MLP neurons of a small language model. Each row is named by its layer, matrix (up: input weights) and neuron, and shows model dimensions 128-255. Each number is 128 + 32 x the weight over its row's rms, rounded and kept within 0 to 255. Numbers have three digits each.
A block is one neuron, or neurons of one layer that tend to fire together. After each block is what it responds to, as a language model described it from the Wikipedia text at the highest values.

L3.up50:112085125153144121104132121197102116119162182120119110102153244133147135063125160130118061140115164116141079171102123143182170135093178064087120139117159114126104117155144090125113125125142144108053178103164083120032142141099160097141154120143128123132135116149186162105109110135122162088155047111071165131186148163079132135169184130102169154126166118064135130063167088110160151133158
L3.up67:136159094114141106138170201184144108101120163127112138128134159150126162119125065134150078135128132103140118146130158128125113146161223092131166130112099139078142126187119146107119123097114146088054119170124124129138173187117153166165194132094107086133124112122149135154139104142073166097074150112180158160181200177137053151076100091119160168139146119104105130079129124136170133148107
L3.up104:164121189120173133061120143146174119135129110126140145150157158146133133091091123099071135136138180148117097106128174115147206134083141094145100108094113106091128102191126071094165101159096130116143124137121124092160122126156163170124086160063112176124135134087095105117136078152101110150185146092043161123108156171149152146144149143202141093101104049121130140173130102123165186142137
L3.up154:128089084088117098124093143152185164102141124183161129139136124164104118096145108157116130185101147100104118123202134117198136105070149093141144081141052130111134116130138120166106101177087158093146091146115054119103104162067121126140123102136112145136070153111130178164092108104201096142110133149127099095109079155102108143083103112164128114104105140126142114173186136142148091135111
L3.up367:097145104176123190175146125087131161111159144129108112200163148115139105112132139136114059016194158115082147144111117117114110156094149070146130080144140122146130121137157103122084136094176079098156157122149181202090129136134133162147186145117106120147101188163130120134113115112126138098187151141150118073094175138071130087188079111131147135141083093154085143124110105123135154094157
L3.up1035:096133107080139193170104115130150148142107095092057111095195143097059144153164126091103149106132129118135112113102197105126170067169196096093145076144124098071164126151117098100128161091136169142115185147099099115177159127128114156165137193160135110120120121119088117132153179130176103174171183111141132126164171152191043151093185157109080155131104149138144095059131118110153146079121
L3.up1170:135126116142044130143116153120175094158119216155058114121127130114128126128124163093091155111151114114201140134073130121120116103163194139097132163106097074122115130194168133159095145097086100116099207151098101159142068170159087173081111120143078106124160092135155108096185101117157113090190123092132167132127111137107107168159150143160132133184162112218171072133150181147097127093123
L3.up1248:112151119131094098124173223122136083144189146101115147130098132153138144194110118127110119118088150147122134116147144122089110116098186142086133123113146163121160146116127104127144098117119102139128148084124167167095124140099162155106173072134064156126152107149145143140135102110091127134124151149112139142104152113138167124142205120173153080164142114104147116084074166130105054084156
Short vowel-led word pieces, mostly "in" and sometimes "o", inside longer words such as clinical, opinion, javelin, or after "(".

L3.up29:071200129110154135142173124118057128121178146196069191108129108119128146141083120088184173102116099103136181116173161136121094146157111124083214139166113105136143108165108079134199137148102116139156149159152153060173103114134081154066114130147150141116106108089155127047059156084175177141185119145093121157113111132106150077104138107064151163114133125157119117073165101157149127150149
L3.up149:112151066198151155120173154102142084139178157118178110097164112104087103137108126134101074161141093092133086094162101116097108155105073123143086100142170168130138174120124069108106182158051090123151146139169132101205136140149089142119186102133147145078029214119091134141072173120123125108172112117121168132137080119140165137114122161154121120128116124109126160134087127134132132174125
L3.up195:069118108082092127109114128073129108116097133093198142130115118077086116142134147132103166100088110124161145115196131110077116172069128082126122152133138132120088100158182171129162132104101214097131113129142150111087104125085174085110126109081125138177129125124143157150050137143131218177130136160150104151133177179120125114120145092115142144191135137111091140087131156151118075134112
L3.up250:124174086157154111166086095139128134105103131109177116083192162215117140169170133158108147168090145128120082149123083133073142107132136147067090154077146120113173191128103152093137127128117166161117129103123161119101122122099138197111158177184135054117168133081114153089118117090163149088128096061104128146159154146073141144183151127140147067127143143149080104108136102151128130144121
L3.up454:121072165159117165130128135106169196150151162109131141147099165152111146151129101123109110180130149150194143135146147129074109172138163165073147161112158131163134152132153120091122113124088115126153139165129126120103162097124122158138176063135128105099152179142172088068077150177160084119097112058111183134151146130094110201134176110177142143139039104125142116096104111153134161146142
L3.up484:144145076134113142120157120183167085136178160169101153080112156071107161117078156093085092070121158155078115166136124105102127119061103125124110164126150127152127156139137114170064145153085086064166119132151150165126155109099118144146120106101152142127096165125114116113172122072172118094120117145167220160140103175182182083106158149149181132103175116107142114170152129105130073113145
L3.up1226:184146163134118128136135118153140141151173120159142136073147140141169098156102040138117060109075158170171149076163149124116151192075156072157120157132177154132085170138160097081083077131099104116118157084170182148049140140100080132138171112173142081127133114134119137122185123121117168200149140103132094113213086126121205173207142162119152075112083120121150088114098112111077166151142
L3.up1309:105099125148154119087164122105162088108117144097142153151149143165131155111108139130116101132152128129130136122086173128040109133132064088166101146126146183091135086103111118121164131131131136088175106134127108196209088099144149135143172122093157159115139089125164094187000125176137163168099097082164148132142097180170144089149137159125137138114153090080169085174103167056151121135157
Pronouns and clause-linking words that begin a new clause, mostly "it"/"It" after a sentence break, "who" after a noun, and "him", "them", "while", "before".

L9.up701:119073121127082133111174086131132148084145113174167077112144130139138106137096113131139174182121095117152076170151147091128128178080147154087117142128068128127061131190114149134126113097125140065149181089157118155105150178128122147140116182104111110136112151187119094115116173141146138119113129113167084100133170191130116096106201129122180091148093150103088090139103163216109092119108
Short inner fragments of longer words that must continue, e.g. conc-er-ts, phil-os-ophy, Pr-in-cess, w-inn-ers, plus word starts like recogn, and occasional "(" before units.

L14.up333:127092090120163162136146087109129155152124073126160101120122130149110124108129110093115066138163110086157135118196114152086068117118110115122093117151098136142145164107168174152148145122152129076196134130098191097123076147076178140127063151114200158121137181100077136134099105110113128201110177167135173137104173195078089132106164141178064126148129102149091108090133119133149118157055
L14.up413:069076145093109127133142100140096140148110124140095108125163147075118139133082102043107080117136072127094141149162107161090162110129111105073143111141119123125201184167150109122125158150079102132147115095064107131128099146103175131155119086132158124115146219156167202093066118082160181138145128132138116120173124088115129180098095143117166164126108136137116140130125147094137159197060
L14.up980:088089063130172113170116068102098197154108091142129154182104174117130156129128152113168126120100081139147127165129120188140151124115159107143083081095127181060108138156156156095145120152107069100193119152135080102155125071082100131130156149149131129110080124168112125107123121168122115148153127127149157097139137125134146124096131202175089137139146143103136095128170162029080206149140
L14.up1048:121121125116063133187083119103138095116096131162115086095097178118187144180068103131136137109162108162108110134156147145132165200173143155130127139131137124119140108120129138183129131109121132127111088120132113159145139138071141071080109067132121108132092108146169116168108099176109099126166128113157126069123115074159126100162164077149111052166148144149082092102158129142123163141180
L14.up1056:082159108135149127155073136160085081139157118162105113147125122098111169145116157095131150126124055138119136137152169102098084146098150136125131122069122130137097152147141193157100164147128115072146171132180147136129120155091163089140131159105116116114137061120151140135102105088103077084143184165167109156199139164092059121138052080075133147106093129116157105161129201097105168182162
L14.up1059:134130161123098174105157153171091051161099138054103064147139123106183172164148157089095128106126160136166107099110172063139084111149156131104185119119136134102152121175147156095100183133164153096174137168095096151145082090152157083103071124087203119076130135118163104082145146153161078174113090122147099107081078130123190147048122183125167050081079120069105137099109138075132117176150
L14.up1397:120099078124155152176094117139129093133123166161100107105158126121183164091148105115130215171154175100155091097125163119125101134166136083096164112160119172104178144158121157110182135141079115141143136097101132102161153098134141174156094115076098121120128120164133213122116155102161117148145121123145137142154151133148129074180111155123202098120098131113128107095078156075051161098056
L14.up1522:126124096134104098131123115098182109098168097143161133189100141188131152129058156122174050132156073116126199087184124164139135135098119124102141083137141164098094097177161186129070164141117154111078129085131065163144078109172123087136136083162128130159123141150181177170114106107152083139179175156129102089158136146079113162161134072122173069115153092185154118170217169101068125170108
Short inner syllable pieces that continue a split word, often vowel+l/n, such as in (binomial, cabin), il (pilot), Pal (Palace, Palaemonidae).

L9.up513:128152169137147087129108138058139161133166120147150171093083092136136101135140125152160156092098150099142107143227144116076162154137140148091124056146077139095166097139135141127097075089108071083159161088145163131147101107108113198075139124095140149080098146191089105106146146107153151117165114129106169105132131166148160077137181067157115107135094126099100153109144146149112152070120
Words that open a new clause, mostly relative that/which after a noun or comma, sentence-initial There/This/It, and to.

L14.up17:145147174117120096127101179103136133126164184125156129048064166082121117120117144151149105098109164120117125072096117136180148099132124128104118146126145174153156142131131162123094087113055162164119143131094209163181175116127123099108124083118175121144123142171161118102153183082163094161126129130115079155061132052138181066133157140139149113121130091145116102130130172112135134156084
L14.up26:123066151108136103090108134077174170131145100124168116120146076098132051060109148116099122074064171125100151142123105133195126095105136180133135152107099140084133156110124164126159098091141120144129063140129169189123160107145142149063110097121099119182122122117105103168167124153161126172135166074165149116064117017129118140097104119211072086105100067171064153107099098183186164155118
L14.up886:135173151159141163086107118128125085112146152087129129123139130103095122129109063137121118076141130076118094116162096100106072081161208097154125059147060162141053099066116101110184091136101124091109103168095125171193072101089085139063155055123095089133118067123120148077078067139132121120138140089112095132105117158085148107181093071154110119171109135103154088098163155109157125150150
L14.up905:185162117138115137145113126122163092086146136094130079146108178155176139134137145112105153127133117139130107130112142137068191095154094083117125073125103173153146102113159151151148112168095153129145128093158137084190133156149086156089126070173127142124081164141147041123098140125180120095171168115181170133152157097159124083112114077117105151113146105095152064093108138131147179202102
L14.up999:108074139190165137099147136135133106109144152153114119110135097116076110125124118156128131113154137193111166120084058133115142178101164142130102117098107170045089106127082139103149100140097138131117059152190098135182162133163116118121159128126084110114130101102114136134095076141113133095114125150121115119140097166180126147110109132112153117041125138122127116178123120108157103067150
L14.up1270:125139142144100120125103088202115101156159109094142089143040138178083141140139108110105134118102107149100109158102156129119099133158075146174110141135111161114145148098172136170139164146085120161108147128150097143085135146089166073104133099174143123143104140186139087183132123161163131082142147115125205138096123097121091158109135108127155220113151153141098119119136144113168169162118
L14.up1281:233147155147177125125131134101162141132052128104146110186136126081131118104115131171092175133060170132064070134177103054157060092114102177115136103141141139166156100137146088129119082152091123115096137106142077138154117143164129196106094151138134137166095066108110108105066140137094118176141107128122131117081098085135151112156094119133145127142127114142117117090132129076120152142193
L14.up1339:089136068171123089144112100128115074065129112144193180168120115115137087116154126098150138105116091146109132113187121080098116130127171168151123039148128195142103082111144084159177036139143121077152103080170139157134110137150133080042139120144123121139100129099144134126121149073140094149121080096104129099133118136130148095120121103111129111103083143105129056089132120154125112037096
Fires on clause-opening subject words, mainly relative pronouns after a noun (that, which, who) and sentence-initial it or an, usually just before a verb such as was or is.